Part of a small language model's weights.
Size: 10 layers, vocabulary 2048.
MLP neurons of a small language model. Each row is named by its layer, matrix (gate and up: input weights; down: output weights) and neuron, and shows model dimensions 80-175. Each number is 200 + 30 x the weight over its row's rms, rounded and kept within 0 to 999. A neuron's up and down rows have the sign that makes its largest values positive.
After each neuron's rows, "fires on" lists the tokens most often at its 100 highest values on Wikipedia text that the model never trained on.

L6.gate718,215,219,192,161,196,210,193,206,208,189,240,213,231,188,201,153,230,174,269,188,184,209,199,182,177,257,184,197,230,196,231,225,177,208,237,232,148,201,279,234,283,163,159,205,246,209,220,215,135,209,215,204,261,174,175,216,217,204,209,213,261,180,174,214,224,243,166,189,193,187,171,179,222,210,177,189,187,232,216,199,210,236,178,207,186,202,163,195,184,177,216,147,197,203,191,219
L6.up718,198,218,174,205,234,211,170,215,159,199,152,231,235,178,252,173,212,136,246,216,256,183,233,154,250,142,191,182,186,152,205,158,210,227,214,183,189,220,231,198,189,196,164,189,217,190,181,156,194,193,166,260,219,181,205,127,196,167,207,190,256,237,214,160,237,240,178,218,190,210,147,212,239,235,196,236,193,269,177,184,209,246,234,171,207,169,194,136,193,198,206,198,218,157,205,204
L6.down718,222,200,203,188,174,220,212,203,211,164,134,238,198,200,279,194,246,213,172,227,210,207,158,244,242,202,206,203,124,200,218,181,210,192,223,217,172,204,215,228,205,170,208,163,214,240,149,181,215,274,203,172,201,208,221,215,221,158,187,187,177,151,248,208,195,185,208,246,190,241,194,205,208,203,150,203,184,237,199,192,269,239,205,215,217,219,219,190,162,192,177,242,130,32,218,201
fires on: " by", "ist", "\n", " of", "av"

L4.gate240,207,238,154,235,210,172,198,161,177,181,216,216,210,147,179,143,171,213,207,141,270,213,169,214,184,185,205,181,223,145,198,238,181,171,172,168,130,207,194,191,182,242,191,196,178,146,199,214,186,251,226,138,218,170,192,278,191,226,225,205,174,255,211,255,222,205,239,175,221,176,181,220,171,233,172,181,225,217,216,195,202,170,174,223,183,192,200,200,215,192,192,213,179,194,199,241
L4.up240,234,225,181,191,177,218,171,232,177,188,107,154,247,170,243,207,217,249,195,230,164,218,205,226,209,203,227,247,203,147,151,150,172,183,161,226,166,175,188,216,198,241,241,197,189,128,221,167,202,187,147,193,185,200,168,221,182,231,200,224,200,202,199,196,237,243,217,202,219,234,213,223,206,199,159,145,228,236,163,198,220,226,191,178,173,171,134,193,164,218,234,208,184,171,238,228
L4.down240,237,222,171,219,194,214,222,206,161,182,126,201,201,197,139,176,170,202,241,190,155,142,192,176,216,193,244,207,272,178,215,225,206,239,226,239,189,175,232,183,236,179,241,169,168,213,215,200,172,225,233,206,208,189,207,185,210,237,200,231,192,137,251,233,216,188,197,181,222,146,268,191,160,207,254,212,164,192,188,185,163,196,202,200,168,207,179,214,224,180,202,176,255,232,158,180
fires on: "v", " V", "s", "als", "op"

L4.gate126,184,211,228,135,178,182,197,222,198,178,192,218,259,212,165,201,201,241,204,196,186,196,151,187,203,100,199,234,199,177,201,224,225,280,201,209,204,174,205,146,182,207,187,188,191,257,234,207,194,202,193,221,226,240,168,202,250,238,152,218,209,220,181,210,245,235,200,183,209,182,269,249,183,263,222,222,184,153,230,194,184,231,183,243,205,214,217,212,222,150,211,206,183,203,144,207
L4.up126,212,209,204,254,171,224,182,195,273,178,251,163,183,216,175,215,259,188,171,210,182,245,224,249,157,197,167,197,203,172,234,181,196,151,225,199,204,245,222,185,180,258,200,218,203,208,215,276,182,152,227,176,225,227,162,204,233,242,217,196,191,256,242,185,182,185,192,200,223,222,187,120,250,212,185,196,197,185,226,158,240,227,207,185,249,174,196,190,211,182,256,162,229,191,240,210
L4.down126,205,170,215,251,217,156,244,169,199,174,158,149,164,172,224,213,198,147,179,251,216,140,174,241,196,199,174,210,190,185,155,201,199,206,130,243,209,156,196,142,203,234,196,197,210,262,153,179,217,198,151,149,207,269,222,210,161,225,211,264,245,189,137,208,177,290,198,152,207,194,180,184,201,187,159,226,163,186,180,242,202,186,188,165,225,175,224,179,230,217,228,223,214,233,197,185
fires on: "l", "n", "ited"

L3.gate325,193,219,185,192,197,209,201,173,189,216,239,260,206,184,192,251,184,197,171,242,241,196,210,238,246,154,218,200,178,231,188,161,166,211,208,187,205,148,188,164,171,137,221,188,147,263,180,144,166,238,194,192,141,198,198,137,235,198,220,223,244,189,226,167,230,126,176,172,171,207,189,220,211,211,187,209,184,178,161,170,145,189,150,209,203,176,213,237,164,209,203,234,163,257,187,209
L3.up325,223,211,151,172,170,198,283,166,168,211,237,192,228,190,225,201,168,199,218,176,261,214,182,163,254,178,284,158,199,230,209,188,215,166,204,249,204,190,189,219,199,163,256,197,185,192,222,180,172,213,239,256,183,275,257,226,181,221,267,228,215,166,231,220,180,226,193,210,203,205,210,185,211,211,210,278,207,214,208,218,205,208,195,241,215,217,169,198,214,171,181,170,192,199,179,202
L3.down325,218,202,217,153,177,242,229,185,196,118,215,185,231,180,195,200,186,241,206,162,251,150,209,220,218,169,219,242,252,186,166,232,236,237,182,198,187,195,155,207,201,293,222,180,229,199,165,206,262,176,243,251,194,191,177,201,220,196,147,227,238,170,193,192,215,226,181,238,166,163,187,216,211,229,193,222,175,207,212,197,221,243,224,216,201,197,230,211,209,182,212,213,174,138,177,184
fires on: "er", "ur", "t", "ir", "al"

L3.gate330,170,207,177,232,225,205,159,210,139,244,223,212,218,192,203,200,245,221,215,238,211,144,156,243,186,167,225,237,209,157,223,142,212,222,211,174,202,151,202,196,250,171,199,177,241,210,180,252,213,199,181,215,184,206,168,220,193,218,191,183,179,247,222,206,208,210,181,234,181,184,214,204,253,178,186,221,189,215,209,214,245,240,187,174,217,210,220,183,236,209,241,217,180,243,208,170
L3.up330,194,248,206,180,172,198,213,228,205,187,188,192,167,165,252,208,211,187,198,214,165,255,212,193,211,229,224,260,202,252,255,120,227,181,142,199,182,180,200,260,257,155,191,205,216,170,162,190,169,173,175,229,222,241,191,226,175,229,204,226,213,216,221,198,217,207,173,222,209,207,200,162,155,185,252,231,190,189,183,171,183,213,245,171,219,222,195,182,239,256,168,170,202,193,226,190
L3.down330,207,291,169,189,211,218,233,197,215,196,180,172,215,236,220,237,257,249,187,184,228,230,209,179,124,211,269,219,194,189,213,170,166,187,218,228,176,194,227,203,171,151,236,148,161,211,203,227,181,198,235,201,240,228,185,199,201,226,189,220,246,167,216,205,237,205,155,245,195,207,228,235,217,177,217,192,224,225,221,196,178,210,249,170,201,194,223,260,219,153,204,231,225,157,226,163
fires on: "s", "t", "it", "y", "n"

L6.gate765,125,193,212,174,207,93,197,193,213,219,191,238,167,218,236,169,186,176,229,212,198,173,250,213,211,179,193,171,211,186,187,200,227,170,213,144,215,193,203,194,215,232,226,184,228,188,177,229,209,245,166,223,161,204,245,253,143,197,210,226,190,207,194,247,218,166,217,199,164,119,193,200,201,231,242,217,160,208,209,251,245,208,160,242,262,202,215,208,168,176,121,205,198,206,153,214
L6.up765,192,112,182,157,236,140,202,161,212,204,145,223,173,209,267,191,219,190,238,206,171,179,233,213,234,203,162,169,172,208,164,175,262,242,202,165,215,181,212,187,177,229,201,208,193,171,207,220,220,238,169,206,186,177,197,182,171,203,171,203,221,190,204,233,187,190,170,169,160,176,150,187,222,228,228,177,162,213,193,214,221,217,185,217,262,184,172,228,185,201,174,234,190,188,204,146
L6.down765,220,196,205,205,235,229,236,208,180,197,181,221,212,164,192,213,218,214,191,194,166,209,168,181,206,187,196,208,75,181,187,176,199,215,208,238,179,223,204,221,152,162,189,249,175,168,186,166,198,190,189,235,225,195,177,213,202,223,193,207,226,196,239,215,150,180,145,181,209,206,222,205,182,176,174,194,220,195,185,205,176,205,205,187,192,188,259,235,192,203,193,186,150,0,228,159
fires on: " by", "'s", " from", ";", " of", ","

L6.gate763,190,228,225,204,153,207,217,187,187,195,201,197,215,195,224,194,212,196,173,230,191,217,192,174,204,169,223,200,238,194,205,232,213,196,179,165,179,234,190,236,200,147,250,235,201,138,214,224,179,197,185,207,184,225,188,206,234,209,226,212,174,133,200,250,184,226,201,215,202,213,246,203,241,167,204,240,246,149,201,232,244,148,184,213,183,200,219,203,257,160,206,205,182,220,152,257
L6.up763,198,207,198,246,204,199,253,277,191,215,195,218,235,170,232,221,174,265,211,249,242,239,175,228,161,189,169,207,207,203,226,154,134,206,216,197,216,226,230,234,152,198,216,181,218,226,226,176,206,178,255,171,223,235,206,159,175,250,161,140,190,198,212,173,158,231,219,216,234,270,168,216,199,186,219,177,205,160,227,172,181,151,222,180,181,192,184,177,172,205,208,216,245,159,161,188
L6.down763,198,203,167,170,194,221,227,218,259,187,244,221,263,220,230,223,293,160,245,179,196,201,177,190,188,192,167,150,210,176,198,184,204,200,177,191,198,224,211,183,218,178,197,228,221,202,199,182,222,182,245,178,270,200,201,165,231,205,182,193,213,169,207,190,147,224,221,211,247,231,172,189,179,181,171,207,214,170,201,248,157,185,171,200,242,181,193,242,131,208,220,231,232,271,215,174
fires on: "n", "at", " prov", "os", "it", " was"

L3.gate65,223,221,219,304,204,264,252,267,242,158,210,153,217,166,195,179,168,150,237,213,177,135,215,148,250,178,205,213,176,173,188,218,226,203,245,203,212,143,196,214,231,139,226,169,203,171,149,213,188,227,189,217,191,194,199,180,217,172,244,169,231,199,205,208,170,208,191,212,223,257,238,203,207,181,170,165,168,244,231,173,201,208,210,200,223,205,196,237,170,185,210,210,223,161,228,173
L3.up65,178,222,209,199,191,238,233,218,249,216,202,209,190,228,183,152,236,236,212,177,132,234,205,173,218,201,169,135,179,202,175,205,204,262,213,161,185,186,150,146,200,188,174,250,133,218,236,179,200,213,226,141,237,210,230,154,171,186,196,190,208,228,174,136,226,200,179,224,202,195,259,205,215,185,172,230,155,249,195,190,177,184,208,220,200,240,226,199,142,204,178,176,128,196,192,192
L3.down65,224,225,209,213,169,184,233,187,188,183,212,141,197,228,215,217,189,210,151,190,221,200,224,183,170,238,205,201,229,160,189,221,230,199,187,246,206,218,258,202,196,168,228,187,240,193,252,223,193,182,211,200,176,227,205,191,206,186,198,190,215,196,194,260,50,201,214,209,169,209,194,166,95,182,228,215,185,174,189,261,226,204,140,209,211,201,173,226,162,234,217,254,184,91,197,230
fires on: "ot", "ion", "ent", "ient", "et"

L3.gate44,213,197,160,205,204,204,221,267,235,187,181,214,175,206,206,184,217,217,201,251,213,221,183,186,195,254,179,224,182,194,192,244,195,168,197,220,245,196,254,252,208,150,244,212,154,158,238,225,174,168,128,147,222,207,220,182,219,193,218,218,213,209,204,221,225,183,233,225,182,197,216,235,179,163,205,206,216,228,231,244,241,216,223,222,145,157,241,225,149,198,204,218,177,159,166,227
L3.up44,197,262,174,207,170,206,183,206,194,190,212,193,199,136,183,215,233,198,186,157,203,235,249,225,194,157,238,172,226,197,183,198,200,267,229,185,166,263,186,222,206,205,165,181,120,182,184,212,189,186,203,176,179,217,211,224,199,223,230,226,235,243,195,188,150,225,227,196,196,234,230,197,190,255,208,239,168,185,240,214,200,163,220,195,161,203,216,180,220,217,277,160,224,234,207,200
L3.down44,182,259,193,192,225,198,248,182,187,204,203,202,216,187,215,180,221,226,237,191,192,252,172,196,174,229,178,205,173,213,240,228,210,215,222,158,187,210,248,182,189,171,236,156,194,227,213,190,166,213,196,211,208,216,187,204,165,179,216,198,205,228,294,212,265,228,177,204,183,206,217,228,222,231,224,221,185,247,233,232,186,181,227,207,225,177,213,226,221,226,137,215,217,198,158,166
fires on: "ing", "ed", "inn", "art", "h", "x"

L4.gate613,162,211,231,208,155,192,245,191,187,263,218,166,236,273,190,152,197,188,164,249,219,173,137,198,208,207,183,194,218,219,259,186,201,181,245,246,189,177,151,190,205,150,221,231,240,202,215,233,227,146,234,198,217,181,236,163,166,247,188,182,202,223,169,201,171,190,176,225,252,181,164,201,206,285,225,185,207,201,186,187,238,155,247,225,216,206,199,161,218,227,176,161,204,208,236,221
L4.up613,188,168,188,216,149,190,210,162,140,181,185,217,235,182,195,190,157,193,173,222,245,187,238,190,220,232,200,201,202,170,178,244,168,172,227,184,231,163,228,217,150,214,188,174,198,179,213,200,215,159,168,232,208,189,209,145,206,209,218,232,193,236,234,259,192,160,222,185,202,180,186,215,147,172,149,224,187,157,166,201,201,168,180,208,220,178,191,209,203,234,154,202,139,175,186,194
L4.down613,215,196,207,212,208,204,173,209,222,163,206,227,258,192,182,222,174,177,211,246,185,248,263,215,202,198,263,195,209,169,199,165,209,194,218,203,170,195,249,164,194,228,193,113,194,209,175,208,217,214,143,222,249,188,216,151,170,221,214,193,177,215,265,220,200,174,141,202,294,157,214,188,236,216,181,193,194,179,215,221,236,200,224,210,160,252,170,164,171,236,276,189,224,217,186,217
fires on: "ar", "at", "o", " of", " that", "her"

L3.gate669,190,174,224,199,194,186,207,206,155,215,147,208,207,165,217,213,249,167,192,233,211,155,248,252,227,240,223,184,190,168,188,129,202,205,254,171,198,266,245,203,196,229,171,160,237,180,235,214,164,190,217,157,183,230,176,146,225,186,233,240,209,190,221,280,216,199,139,175,202,221,205,180,207,213,207,235,185,177,190,287,213,213,168,180,223,173,220,221,192,225,205,217,243,226,155,189
L3.up669,212,232,184,225,189,213,142,170,164,207,180,217,243,177,244,169,193,188,159,236,207,227,187,260,264,172,171,175,202,247,207,146,211,208,201,241,242,154,192,227,103,159,229,207,192,164,160,189,205,211,233,190,222,191,203,172,174,194,249,156,231,189,242,205,164,168,182,168,178,200,224,172,221,190,206,172,175,176,208,228,222,117,192,191,205,183,224,228,220,205,194,188,202,159,251,187
L3.down669,144,199,181,202,233,191,201,219,203,229,228,195,216,184,184,216,276,211,208,187,199,211,234,204,175,220,215,136,174,160,211,161,184,199,155,255,165,222,247,199,161,208,194,198,188,202,212,189,144,197,223,187,192,233,165,167,236,218,224,186,214,219,217,253,225,200,277,271,231,245,196,170,206,250,164,181,250,162,210,267,197,199,180,192,178,194,203,246,183,160,221,219,219,216,166,194
fires on: " un", "art", "n", "it", "otes", "ency"

L3.gate618,159,209,223,190,253,166,190,234,225,207,109,215,159,208,220,216,228,178,156,254,218,212,178,153,239,158,191,243,214,179,188,194,227,191,235,233,192,219,183,210,204,190,211,175,199,198,195,183,193,181,186,232,199,224,195,193,194,161,228,174,196,207,213,264,219,189,239,168,238,222,229,177,230,208,201,186,158,222,198,187,200,244,270,232,195,229,207,184,155,119,240,224,183,236,195,257
L3.up618,144,227,238,238,153,203,226,167,171,240,171,152,206,207,227,178,245,218,196,171,214,186,197,190,168,135,229,192,192,221,113,293,206,179,167,174,200,142,153,190,196,203,188,194,127,186,223,179,178,194,164,174,134,219,171,180,204,226,225,207,159,164,159,194,169,233,194,244,229,196,200,183,202,188,187,223,234,212,146,227,220,129,160,169,189,166,193,194,220,195,190,190,228,231,182,231
L3.down618,174,207,201,197,209,149,161,168,179,232,284,229,229,230,189,216,189,219,184,212,116,243,200,169,201,256,159,140,187,202,213,212,211,212,192,183,189,204,221,185,230,203,165,201,183,216,248,237,244,210,237,188,192,167,194,199,155,194,161,226,187,232,196,265,222,190,175,233,161,178,225,157,268,229,193,237,154,221,199,209,224,151,117,239,230,184,220,211,216,153,206,204,236,162,173,189
fires on: "y", "ing", "ed", "ion"

L4.gate619,191,197,175,169,221,210,193,207,177,227,229,186,179,198,202,188,186,198,203,204,259,231,162,239,195,157,213,200,184,240,148,139,226,208,211,190,207,191,192,205,258,131,196,210,180,133,212,219,219,187,214,216,170,182,257,200,185,239,194,238,226,222,228,174,258,145,205,189,153,204,184,158,247,269,229,208,221,230,206,194,212,169,182,223,216,203,220,200,159,171,206,169,167,197,171,193
L4.up619,229,166,213,198,172,175,210,209,192,221,212,197,189,203,243,233,197,250,170,186,262,168,181,247,188,164,231,179,216,222,189,105,247,188,213,184,204,176,205,223,204,163,231,234,164,191,195,222,195,185,204,212,179,200,258,177,261,211,177,209,295,223,160,196,231,206,165,204,161,173,158,176,156,164,223,165,206,199,196,220,202,166,209,188,213,187,194,175,160,208,194,203,156,216,245,207
L4.down619,215,201,233,175,251,193,218,138,180,161,180,227,222,178,201,267,230,218,172,156,234,207,224,177,163,249,213,224,208,209,166,208,202,239,216,219,212,162,206,178,175,236,236,168,203,199,235,186,217,142,219,200,223,260,198,202,196,218,211,255,211,184,230,207,189,202,217,211,182,197,239,217,247,189,231,254,218,160,257,229,212,218,233,202,186,104,190,169,224,240,183,210,185,148,166,210
fires on: "s", "ur", "t", "ed", "es"

L6.gate682,183,222,229,181,165,198,204,222,159,198,175,187,216,211,207,212,221,216,258,214,228,231,215,163,183,241,225,211,266,212,224,243,159,174,190,181,198,267,217,259,211,195,232,216,186,228,202,194,174,205,235,175,195,207,191,150,246,145,168,157,200,181,287,154,218,188,189,178,215,182,232,201,217,188,228,190,191,165,186,207,201,173,189,184,163,227,204,130,247,180,173,203,200,234,216,201
L6.up682,192,179,228,211,173,207,232,179,208,210,200,212,190,170,207,168,220,273,196,193,179,187,186,199,158,247,175,196,199,268,189,173,143,186,248,197,250,201,219,255,168,194,175,153,196,193,193,204,245,271,176,196,185,212,174,216,159,162,191,169,138,251,210,179,226,192,186,203,166,187,173,167,183,181,220,228,245,262,190,232,222,229,169,203,120,233,204,186,236,188,218,166,226,179,117,194
L6.down682,226,194,180,216,205,257,182,176,170,226,209,210,179,204,195,231,214,189,230,144,159,227,197,187,235,189,210,203,215,204,224,205,225,171,224,238,201,176,201,222,229,187,215,175,169,226,198,157,194,194,185,201,215,231,227,207,219,131,210,154,225,206,184,200,209,237,184,161,211,234,219,223,188,175,170,191,177,208,199,251,133,203,253,144,207,192,152,152,116,223,245,142,244,178,168,186
fires on: " was", "duc", "it", "r", "ud"

L3.gate248,220,232,231,201,142,173,192,245,220,185,209,208,256,207,225,236,204,207,211,194,238,163,172,118,170,207,187,169,219,198,194,175,158,223,186,175,166,172,176,178,192,213,219,204,214,214,181,172,146,219,222,170,208,189,150,183,220,253,203,256,240,206,160,249,235,250,180,170,176,192,156,222,206,222,153,127,223,139,187,220,163,160,208,203,211,190,223,265,243,134,178,225,183,200,211,250
L3.up248,207,191,230,167,192,189,167,209,194,222,258,203,189,225,177,262,211,179,251,159,188,223,167,249,110,211,203,207,222,161,171,182,126,258,235,179,159,173,234,222,139,244,187,142,202,108,249,233,236,176,253,201,187,175,179,200,173,215,219,236,187,207,202,177,192,220,217,230,183,172,183,183,221,193,183,164,262,180,226,181,191,198,196,130,244,203,218,242,202,214,238,224,181,235,206,220
L3.down248,251,212,208,202,192,257,225,183,263,151,239,200,195,190,246,247,208,248,225,169,215,141,189,176,192,177,158,188,200,189,163,165,104,215,196,181,213,157,178,193,223,235,192,207,251,168,176,173,143,169,175,136,202,207,204,207,213,229,224,164,235,181,212,186,175,228,212,202,157,193,166,241,169,169,180,224,158,101,189,205,193,222,174,230,238,178,202,205,230,201,223,228,194,179,212,234
fires on: "n", "l", "v", "and", "h"

L3.gate508,191,216,191,215,237,215,150,191,206,218,211,199,181,181,206,233,197,206,213,229,223,255,126,226,241,225,228,240,177,137,206,235,210,208,247,191,192,209,216,171,170,228,183,160,207,182,173,231,175,166,234,174,273,197,210,220,198,211,181,218,184,196,237,219,220,177,234,158,201,195,228,231,198,251,215,196,257,153,195,168,138,188,212,244,214,254,165,206,192,164,193,149,204,220,159,218
L3.up508,237,201,202,218,212,202,224,261,196,205,180,195,226,202,268,205,173,218,205,224,149,241,155,217,164,201,181,142,267,218,207,193,143,232,215,193,203,204,264,213,141,216,214,253,173,189,229,238,210,188,153,250,222,224,218,251,162,183,187,205,148,191,199,164,186,235,174,209,204,257,171,195,216,199,139,211,208,220,193,240,190,204,157,243,232,201,200,239,179,240,190,165,196,171,182,156
L3.down508,198,221,208,154,249,232,176,204,201,181,160,220,195,200,140,224,193,218,201,213,244,202,179,209,194,138,177,262,192,237,214,176,225,221,208,207,180,150,144,214,199,264,221,165,182,214,225,210,154,206,235,185,206,168,165,201,234,222,179,191,178,208,179,184,193,143,229,199,208,240,243,215,174,219,169,206,174,219,153,205,213,162,206,227,212,179,199,190,199,122,202,234,145,221,220,217
fires on: "if", " ob", "t", "ab", "ob", "ro"

L4.gate685,172,251,165,202,217,167,201,207,189,188,210,229,215,196,179,208,255,193,209,191,203,230,183,201,163,159,261,185,230,150,118,204,187,147,191,204,206,194,223,187,227,198,152,211,228,159,177,229,214,194,192,197,199,177,193,187,204,214,206,183,179,235,201,160,177,178,163,197,213,179,211,181,210,117,150,169,174,174,178,236,248,215,173,224,203,214,169,214,216,157,245,132,196,232,189,164
L4.up685,184,254,188,183,210,183,155,172,178,177,180,250,241,200,220,271,216,178,180,212,215,235,152,216,209,183,199,236,196,196,235,168,230,244,232,193,205,194,186,153,174,211,212,193,189,155,179,223,235,184,198,197,256,193,230,233,191,172,271,204,158,199,183,200,202,159,229,209,198,179,204,216,220,223,189,250,197,216,217,194,206,227,204,169,144,157,246,218,177,218,195,184,222,162,187,215
L4.down685,222,191,229,230,213,175,219,192,155,237,187,157,187,243,183,168,196,226,181,189,211,233,228,183,177,164,213,201,264,173,148,217,177,188,190,233,222,270,206,183,233,197,218,192,184,226,209,245,164,180,176,211,184,204,225,185,189,202,222,192,239,258,184,203,169,230,231,235,168,170,225,181,209,215,141,184,227,148,188,210,239,263,189,217,213,234,203,177,222,201,180,157,159,251,159,199
fires on: "ific", " of", "ing", "ined", "-", "ang"

L3.gate389,189,198,242,172,179,187,209,311,206,200,221,167,181,198,219,161,282,213,188,159,265,174,231,203,176,185,233,152,154,256,161,208,251,188,201,212,216,182,191,194,236,138,170,151,169,264,225,204,207,234,199,164,120,166,200,217,203,208,177,228,216,190,200,183,234,217,217,244,204,198,182,185,242,238,189,242,225,230,195,199,191,187,192,227,178,232,172,242,193,172,243,214,201,202,220,164
L3.up389,197,193,210,235,247,173,226,194,185,182,164,167,180,248,216,175,228,185,209,202,228,242,192,192,235,96,168,209,219,264,174,208,196,199,124,213,207,195,178,206,190,150,186,197,181,204,244,198,159,168,238,195,199,241,228,162,181,182,208,211,204,191,232,198,205,249,192,132,168,184,198,193,191,176,192,182,179,239,135,221,180,206,194,209,173,189,229,197,224,206,218,190,201,160,220,194
L3.down389,197,243,185,207,203,240,168,179,216,201,148,222,284,228,170,243,230,198,155,241,183,224,239,174,202,210,194,180,246,204,203,216,194,220,185,218,215,212,243,194,191,234,249,171,173,182,240,208,229,209,208,169,237,216,131,227,219,159,210,191,181,216,179,194,152,198,225,242,258,209,221,262,292,200,223,229,215,198,256,178,208,205,193,212,159,180,221,184,221,214,167,216,212,153,217,192
fires on: "s", "er", "ers", "ed"

L4.gate599,170,215,186,184,211,184,198,191,199,179,211,228,197,247,188,233,193,228,223,250,197,256,153,166,160,192,264,196,230,213,163,157,175,245,221,143,199,206,201,190,197,188,202,190,147,140,195,197,166,241,176,209,198,237,156,195,196,171,166,214,202,207,213,165,191,218,212,208,184,163,250,258,177,216,196,221,245,215,206,139,263,232,176,216,235,231,121,138,225,235,209,165,221,199,191,216
L4.up599,201,212,173,202,140,198,149,184,224,185,185,241,226,168,210,214,213,206,188,240,229,191,189,229,210,216,173,192,208,171,178,155,206,189,237,181,155,173,219,233,158,206,168,134,225,167,186,181,224,172,260,203,190,186,198,215,170,168,207,191,98,205,151,207,201,188,254,233,175,214,215,194,200,236,190,234,234,169,197,216,275,165,220,166,178,196,215,227,234,206,166,173,170,159,236,195
L4.down599,193,148,227,244,192,185,254,214,199,159,246,215,218,217,190,163,191,194,183,227,216,282,214,175,148,166,223,241,200,146,202,217,218,218,183,168,198,172,185,165,222,185,313,160,157,219,188,153,213,215,216,175,210,227,191,239,231,169,148,218,208,205,208,185,218,196,144,178,182,231,226,240,180,169,191,199,185,206,228,149,236,170,230,237,158,208,138,165,205,229,212,209,242,185,195,234
fires on: "n", "ian", "al", "-", ":", "ing"

L3.gate216,205,231,188,248,179,215,225,229,216,208,139,194,203,177,205,262,150,143,219,212,220,188,155,203,248,201,232,229,162,231,193,158,148,204,173,178,223,236,229,281,169,174,275,184,197,195,120,163,198,218,186,246,210,182,204,213,156,186,240,179,242,195,205,187,197,153,223,168,203,215,206,219,217,195,205,223,172,201,145,211,181,174,193,201,198,149,188,222,168,192,156,221,176,204,248,178
L3.up216,233,224,197,248,184,209,216,235,192,201,195,196,178,150,216,196,156,244,196,175,192,221,243,182,218,202,236,192,208,202,215,165,222,146,264,243,210,220,178,180,232,225,185,240,108,198,192,181,167,215,196,174,264,191,171,194,215,160,185,208,218,222,168,208,208,245,142,208,251,237,201,216,206,197,192,210,217,172,213,196,238,156,186,199,268,191,219,181,160,214,136,160,172,177,153,172
L3.down216,217,146,177,195,230,197,169,229,147,198,140,189,200,222,186,222,219,147,167,142,217,189,188,247,181,179,192,213,221,148,192,172,217,218,191,213,213,195,214,181,221,209,228,223,224,190,180,182,280,160,212,177,192,190,212,171,192,211,205,246,252,196,211,217,256,171,192,255,163,211,268,206,189,176,224,225,204,218,180,230,170,226,193,174,157,224,238,192,187,185,204,216,263,168,148,198
fires on: "et", "ain", " Mon", "en", "ot"

L6.gate572,191,206,171,185,231,172,196,225,236,253,199,209,241,233,194,153,148,212,213,173,236,214,195,253,238,144,197,230,174,176,219,230,183,196,272,216,183,174,249,190,245,184,221,163,200,190,212,175,202,204,136,257,200,178,196,146,236,198,179,226,168,201,187,176,251,186,271,201,233,192,225,194,195,231,230,175,266,207,230,252,254,211,226,198,168,145,218,191,217,198,220,244,204,243,205,233
L6.up572,197,179,230,198,212,213,212,189,182,211,211,224,207,166,172,203,217,262,171,251,196,195,213,186,203,192,193,205,170,244,207,135,158,221,212,210,205,219,210,200,265,211,202,170,189,186,166,222,246,199,187,221,196,203,217,191,147,236,198,198,230,219,195,171,172,251,224,185,154,215,188,177,182,206,246,236,200,216,171,150,193,223,216,212,229,186,215,282,210,202,232,200,266,203,222,190
L6.down572,203,236,199,145,224,212,266,208,244,197,222,207,197,194,159,246,180,178,249,228,252,202,195,233,192,172,224,201,208,177,198,139,229,245,212,236,202,173,201,165,273,242,229,187,160,180,227,207,221,261,154,150,187,226,265,171,172,207,227,182,191,181,186,174,191,247,258,200,207,206,205,166,199,250,213,207,193,200,191,130,213,203,217,217,201,199,136,223,204,204,231,180,260,183,220,170
fires on: "ver", " life", " house", "oot", " over", "ate"

L3.gate141,193,184,182,257,186,170,213,177,198,224,223,184,211,174,170,176,190,265,258,199,203,236,161,223,208,164,222,182,178,160,209,160,196,185,304,148,232,215,221,203,176,214,215,206,222,188,157,213,200,235,192,159,181,186,246,221,256,164,175,152,203,159,200,195,171,223,220,177,170,196,219,163,213,232,208,204,210,213,207,200,261,182,163,186,235,172,224,189,206,201,179,235,190,265,213,243
L3.up141,163,194,233,183,220,180,200,224,168,211,167,218,197,213,194,192,177,212,163,180,230,207,198,230,211,158,159,213,229,215,182,200,216,188,229,151,235,242,195,140,220,264,214,207,167,166,182,206,214,218,216,216,216,178,214,142,193,142,156,196,215,170,228,181,159,185,261,179,158,176,218,208,233,208,224,165,203,229,173,81,201,245,141,221,204,218,193,186,194,222,174,229,219,197,221,216
L3.down141,230,150,192,196,198,213,206,209,220,189,230,161,199,192,198,187,207,190,214,214,197,235,216,191,235,219,188,142,236,205,196,198,210,253,249,214,209,151,251,168,209,264,215,229,210,167,221,223,140,223,181,208,246,225,182,211,194,204,172,170,157,180,203,217,173,216,246,206,260,226,184,229,289,211,271,187,229,193,211,189,255,223,185,188,138,217,209,253,185,209,218,162,223,216,235,179
fires on: "el", "ver", "ood", "ate"